Weights of a small GPT-style language model, trained from scratch on English Wikipedia: 6.36M parameters, 13599 steps.
MLP neurons of a small language model. Each row is named by its layer, matrix (gate and up: input weights) and neuron, and shows model dimensions 0-191. Each number is 128 + 24 x the weight over its row's rms, rounded and kept within 0 to 255. Numbers have three digits each. A neuron's up and down rows have the sign that makes its largest values positive.
After each neuron's rows, "fires on" lists the tokens most often at its 100 highest values on Wikipedia text that the model never trained on.

L6.gate496:107113116148151114145176105115132121158154113120107152135127091137095096110100147108133135147145086126084112150084117109121161109169137152101124156143146162126082133163123135120129103122106145088144120161119098132053181154123127114111140129148155143105175132116078159130131083102093120158095110149105147074117102138156134107140125145133141167119162146128107156114130156120118134130120165103138131119142126132168169095108108166136127158095125103104132113108116106138121113129111089083193108139143107100140158123133135136083135128126133128112090119136113074096151150155095158131
L6.up496:175121145129094141114128124087055068117181103134095145099102094110139127145148128118159110117147088152113123150169123139155144152150146123117143132154118134140088116105126151135157128134126102071136087129163108131120116149130153124138178130143134156171144159117123159157152121109101137149145108111097106124122142107116100113152120163133108120113170075168134111117060157144173128146157123122140128170149094164154122120163109164144099086096108139092139162093152152145137140134168111117131099103125109173152143128151138158106129138128120133118143134109157145129111140112157145123
fires on: " m", " M", "-m", "m", "M"

L6.gate216:156146123116136171159123173122131134174158124126138142138154136155133099150111116161136175156147105103145126159158112098160119074146133132118122138109076126104134153122163109113151156172106140136163178129148122115150104106097101126100101126105123094138174121086095130119086125105145102128122120128113103116107135106067096134116114121085161116102124119116139113148111133095114160139120152126137151143188127120101120121197098115129139138129150124142104152131123135128168134083103146138158140154088161160117134119173110152116181101179129149158128163123145096108136158102139148128
L6.up216:166123115159112137128137118130132191148139151134153135125115182147111109102095108120152127151072124135118136150137128105172136111142151094180106134125117113103121125108097109131155116130123153142101121109124166113138104084164110096116173098140106148106154126107139147133153125118151115123139088169104072110123129120068137162098119109133135101134143166095143117136119139129133176122144125145136129130146117112132092125092151181135127153163140134140080110124154108136159135115138108142127127187130135102153091086136133137152174107155120174157114162096171091120144129059144103145
fires on: " R", "ic"

L6.gate582:129152164110091139076143139148119125133145147138127139152181123130141171152107084133109134131075095106133135109124102096171147117169145161095149137126117115131117105171114105135161122111131159091103084106125152098091141125117124084079122156116075118131098127130094130119186103099118137133106137131109149122124136089162095128144156074124112139145103153119150170130158159169102134138144173136128114138162119145120160155091085157093155150113125109126085176121125133145122105153113151132164134135140149150109155122157145144164174104127131130108113154116117088150114099145136125123
L6.up582:103128137132098126133113154136133108155141107138122145119173133149145148158119102125197129121103103130129138154114140170155156091119123131137186147126102103150141125175176107157135148099139134126108095120161102118115092121117103108133156144137155108131113106133145113158123104118100112141176158144155136142078167160152127121135144107113125167139116140129136087142146110151111172120172108056179129142084112146167093136140105171130120117152161149090092139117096093186110091157140153126135119118127115101151145169095121140131121100162134138123105170118110127118113142154123134087
fires on: "m", " am", "-m", "iam"

L3.gate569:134129112141126100147171119105143181171116150118145170136133101121111149115119131153122130134168101155125110131081074114162136117145116130129161145134072131144114135121126165128101123161147099093124120128092128132089159137128120141175157129060124106104119148059159116149105139137181157121092116109136111106147164104124129144152154082128124135129151143110114151163082106110088108133070168107089078147126086138152138151125138150153136116109108146129125124133129122124167114112157129134124105116133153090201165116134143119118130133156136146133102154109105104114122144113118165137
L3.up569:124099131174150130118130155107128148125125168124113142110108112124149150118157099094142126189117182095103137152162190083109171091144116121088121109125160103102139110148136107125113119145119130145127152125138127122155085099154155124166152112162117114110157121140090134140134144126126128110139117157126114124102111165098107090137144167105101109102132095130142109126149141131130118128108130112120157141107140148179079170121154069126135118143162058107104145134130165171116136152083062137116134121111099116094150115141133142150136107166116105127117092136098121101105133108104170140
fires on: " L", "-l", " te", " l"

L3.gate107:101120123121124138096137135144120116105100127155122089118170127113168129083089122131157178142126139109109150143158145125126092166062132116087149158146143130128114117110133114104155118108166137122113092131115116103094103132055157130119124129125115141092088119130099167118135121068092149161130120104154125128140124143100108127102154157122106156157187193161118125146143084136126112118106179107161123082122125128099143136116110154073147133133125140132098136126177106096156123127127150157122115119134098114100124106121120119169128053133108144110145127129118126114126105163108116142
L3.up107:150092143129117178120161110120110080163121101156128100147131141109124124114135120122160158152115132101113161109146144070143128138052128118124112161162118097133125096116152133111103090137129124123148106181106104134125116124109139172143155147109133126080130141098106143106127111113150091121117148113123104102141139113124131110095142161120119159167139166108103138122133098142120150137126132105141180058163143138136164164117107121096138137086124115120132149107156070144118107127107145115133117102083099158135083150146087096151121070132128183119114152164128143122103096131098140132
fires on: " (L", " (D", " (l", " (R", " Cl", " (J"

L6.gate100:111111128150120096133166126121128108114111130086098089124121121095150124121139133133143123149116127091117178130104113174149151158150091114152089072105118151160155158111106149100157101149116142079156141159106125104104122144141107098116117133126130143170097109099176104121151194106131131122160125104169105151158137112130115111111103112115127177157126132091142146149109149150143106132145120060117142149170142126079114107135090136137097108108124154103135148103125131143100149135151143132096102120091138121142118112149084078123135117076150143160134175082117139152110140111136098110
L6.up100:117130141105178110143160126153108141145123143143123096086125136110167084150128142127093139152118124151150158131112071132129142080092101135156126122148130103138101148153134158131090138141149173136133097132133128135112109130149112109106147087134158148073120125103138131141139142078112092100191103097143130101123128133144080116151098136111128108145129146147179134148131151092159110107143109107141111126119114120138145135097129117132131156130115151153141130099147079132109102107149140167122053113123132154115089133108132189090117127123143114144091164111152172159089139099168148081
fires on: " G", " g", "unk"

L3.gate595:099121131131134151152109102081120128128187122140104125141130118112135151172118108127165142103123189124102150139192089123140162122092087127083113109145136089190150134105163147117106121129108142159130120134187062143117092097154093108129121160153162132060147130163117155150125162145141144118142108152091164113135140111140121091163127120122130121145141127175125130129162133138163131122133105128112141127136183150127091121134089130140142129147126102144126128131138115128137120101132137114110145109128147106159118113100113120093156170063139133112114140157150129117145109104138096173
L3.up595:090128139118149145161114093081102129141166122113114112136123099083139123150117105114155156115134214139099164129146094100141174120096083123083119105160128069158137170095162147118081119109135148121102105123194086163112091125171094117121138144137148148095143111119125144144098152140132123105155125164110151094117123121132131111141119119124167124146139100138115131131141151133155134134138121098118158136112166122138097125128081142146135145140118117146130118146117111180143117127126111138107131106132141137159144120080147132065161134068138132136118124121125152151136117093146097172
fires on: "K", " g", " G", " K", "J", "G"

L3.gate315:146099127153140134108115112104155156144125139147130119180134141148109104100122106105134142112083096151157151099069124137137152120084153144080129133114144106083100164154137137142082133157113120096085166120074107138109160152103139104101113156077155133123125149102064171130101154141142111154136092123176083151100150120130092162130138086119149121134136081093167100176106137126149127142126149113122127126134105126148099105124167148142119150123147098149133157128114122159105096132133079137143126139105136137108138127103109138123118109159129175123095119131151137136107101140137105173
L3.up315:144112139146114143137139116119107140112145124147134102160123113115147083075145122089172114091156098158175125146107129159132151137120128140110134133088157060115129120130103164141102132144135141110104167113075186124125139158103163125104116083157162160170083142115087152104106146161173109150090138121190099127100151133103102118134083093161135148128139120135148107124122101153114137116135123099116139117120123159135124129117138089133132140109126108157097116133136133123108097119128091181147121144124171159105110139126111123142135094161161156153089143109106134154096117139120085094
fires on: ";", " |", "ew", "s;", "re"

L6.gate359:131128115138127077098117108114157097135116146138138153172135138099180158119191142119114162129160124108139120146153073139159111144136110114147097110129192134110103137181164149116128143130192109146140120112123074138136150117149099139122162135107118104173124141115131135106090135135119108141121143108123117156129124108149135099148159071132091073106124133111103111144156137160132078117124118104141125093122128122120121151120128105140077129116091113137140142143119151082131118145087153091160142113123099138098124151146151133099151176157132181109122133121073129128126151093108091130
L6.up359:158171123103102168097093116141131152103120135135109154136136089124124133128134213124096152118149131115135124144112107129115180156158155138094125129141087098112105131145097152117137122092130138150134109124142123122163108123148129118146127148139167149100139099141165115129138102149155162100081153134132164184114122126143135105091139126132096161141141127114129068114161136158143103173095133126115130122093131096114115119164105108100135145073105102114078114112132149086123118198089138121141089119112114122072115125133160129141143123123132144107118128115095155095145127122067096126
fires on: "ly", " K", "-", " he", " Y", "ber"

L6.gate344:166097134131158156120161116085137089144130099121139090154152082120152105110147117083173142148131116110101122140124136126162093089138155143116128083165094119136116152123088094130137128152134152138113144131162117147118107122101136120115096140137121161119086148119121157106150116108157137172121119127152097102111103099125118124117157128111127165130124141131146106114073136118119162109105099101101121082103106136143126114099146151125163110098115133135141138104159156103138140124108124120135172135074180118126110158148143048121173062127079151125127127139114109165112106103146174115
L6.up344:065137118163117116112137118119130105123159104105113119135125114148128150139123090110106075106098126138115128141092100122119147133079103155141121165141136091113141105092105168109110092136109113103123162105169067123101117133112157156133135135138135140113130125136126150146123069119091086104159078131118142134161138154138132092150121153116096122166154149104081201137114103099119103123104145113109107108111123160095137137110130150104128112133125108076096100153137176166133154155098109160137124128106115093123137159103148139110168147069133144100108121153123129143122127112142089105
fires on: "N", "L", "r", " \"L", " \"N", " (L"

L6.gate243:127115130175144141146160088109174140192136128114087123125126112143129132098097088098118148161110150140125124122090128134164126167133134148105154118107102120124121125152125104125129091134132139097141086144140096147102163153123167149162104108154149127075172121067157100109150098140110141131143135135117136128100097126153095087138091132122088090166142138116116151120094118130126137120152161142099160108122121185105117122118132119107167093094152134149135139159140149116133128118173144140155192109097156147130117096112106088146138146126107100135141145111145109114148141137178188147
L6.up243:109104148167123134086166152111120131145145121084149118104095156114114120121133147149097121140115142140088165144111114136151108157141157127116091139132151128076170133127134148112098145110111146099161156163113139127123115119113115157123108138142092128117117126131126148090102145146122132148099057094092150145128175154148104150111134175104139159138120155080096098148136113098105119110127157106081131070152102168106192136169086146103158116131102145105147130164149122113122090134105130161164108147102163117154116131155106092163139113130099125145098144086133112114122125117148137101
fires on: "L", " l", "==L", " \"L", "-L", "Y"

L3.gate559:181114127112138136106103172094093140096103138143141123162102071127157065121121084152132150126125105117090155155206115140093130088136125113152111119148103110120142153151171160135102148127126141123125134139113167120099121137148144086124127140159151174104091136095139134138098117132173142125143151114142127154103145134133162126176113094173128103132117120126134098123153124153112134119149107121126131115144134157175113128072118185123140131126060158147095137097133157156135095095104102113149110133124146145131113135105132103129122112133093142162130122134157093157152090118142123150
L3.up559:146089167154143108114115182102115112128107118166101126151130083125136087147097083136130203133119154139108118124164130132109151072158102133179142103146113097125130145148182170158111155090111131128137158129124171099122116122146122099113101154105134155136126159142098149123103133121181142121159145096102121132096139123114164147136072107152155110115159103118159165143129085149134157154131099100137120081169097149143102135110130155147104133152099147165104145103130148120137086088109129115134106110105136143143133110118123100134127121130098126116121093146138129163129093121158110139
fires on: ";", "\n", " Released:", "s;", ");", " (born"

L6.gate206:173115082140127120071118127087147093169111136123114098139166155124151154162078157114154109114140126132119099161170110138124098128133137168142144116135120135113115138169078108115136121133125149065140113127125082152097131085143116119109138119105160155098070129115180129142114144132103125125095113112141131158174138123144082132131172149185123162132103082141124116135157144123132114134155128138099109144105121135108158094149159120116093094106109142116146129132138108125139130116131084130079128130118153099154109151136105141172113107119156116137107163162127150123098069163117120147
L6.up206:158095116119119149113103100108194157120144141156110122110087122143121131175118125152135099127134144110095128095117153095152114073098151106143139114123079105064154113112138121122111114165160140121117102134111143130132107136162095132149114130175149150098167123123150156172124150142130140140149097140125121115156135139159083110101143153114142148155131123081140147089130167114146107115117114093140139154122119142039114124116133161125129145113182108110146137115136153160121142120094076146117120168130144127104154126119150127170111143137112124129131179151132097155125156143093169088
fires on: " L", " s", " all", " l", " S"

L3.gate447:108180092130119166138132144132133116154074127099164128125120152127159127103125142159086127114110114117079138114145149115128117132140144108141134127167123149118169122143182158101100110134115088117177130149134129151121135126092143143123152136110078095119106116095172168148149075125125085086161118107159140099140134141129037098091154090136118132113167133118115158137131112115108109154141127088162110118144137122103127097103127121147157133157140082112128133125206133123131112162110138177138147109103157115141119142141149103131108122126125144132146138147135126109114147178139151096
L3.up447:156126148187137122155133105150143133128118095116157131128146123102109102153161157124159180116139151125139146113141116131128154145099121154084065096165109170135083147110105134130145138160127122169111114162155112141104102077146124090095142145113166103152138110141107133124141146130094169139120134108114100122107155132135165108116120110150142154142096104156145161115098148142156105134129116109170124125156146158170142112110146133129122135132114147126124144177155109115149127101179160134164108101122119133082126122139116136146109070181122090111082142117134106182169103167150161131
fires on: " (L", " (l", " \"L", " (T", "-L", " (N"

L6.gate132:140126105145095162068148121106137149135176132130150111091134146099140147102164105146147136155147169114104100137129150155136162167142089144086149145160121130089114119157135163113138145139120128158142152100167089131093122134105135121111122115165105084096134170093129101154112153131118090119072137083143129117146129131098124121152100135128114105127117124141183129212116101169113113101183110146119096106179099103115164139130156165168141113115138120142138095134136159074134139148147133142145089147128124122145158125095130119113108137124138096144113117152115103100129134132118119116
L6.up132:147092138130102174134126137099121132093121114102116130112124155106148127140147127116118155120130148106111154119115093116097135132148106109197127126133111130106133152120147158150148115142102165145143116149130144105104111117095145138169139125096125105085141119099129154089158079123111096078080104145156121083125146149086123170116140089127122113144156092069103128149121119132142120181166132155103136137143121170125103185135127166101116111200140105181109128151165128155117130111083128151152135094129121180114135066142126121140133141104126148113130137133121118109144096103161115136
fires on: " of", "ic", " (19", "ific", " (1", "ological"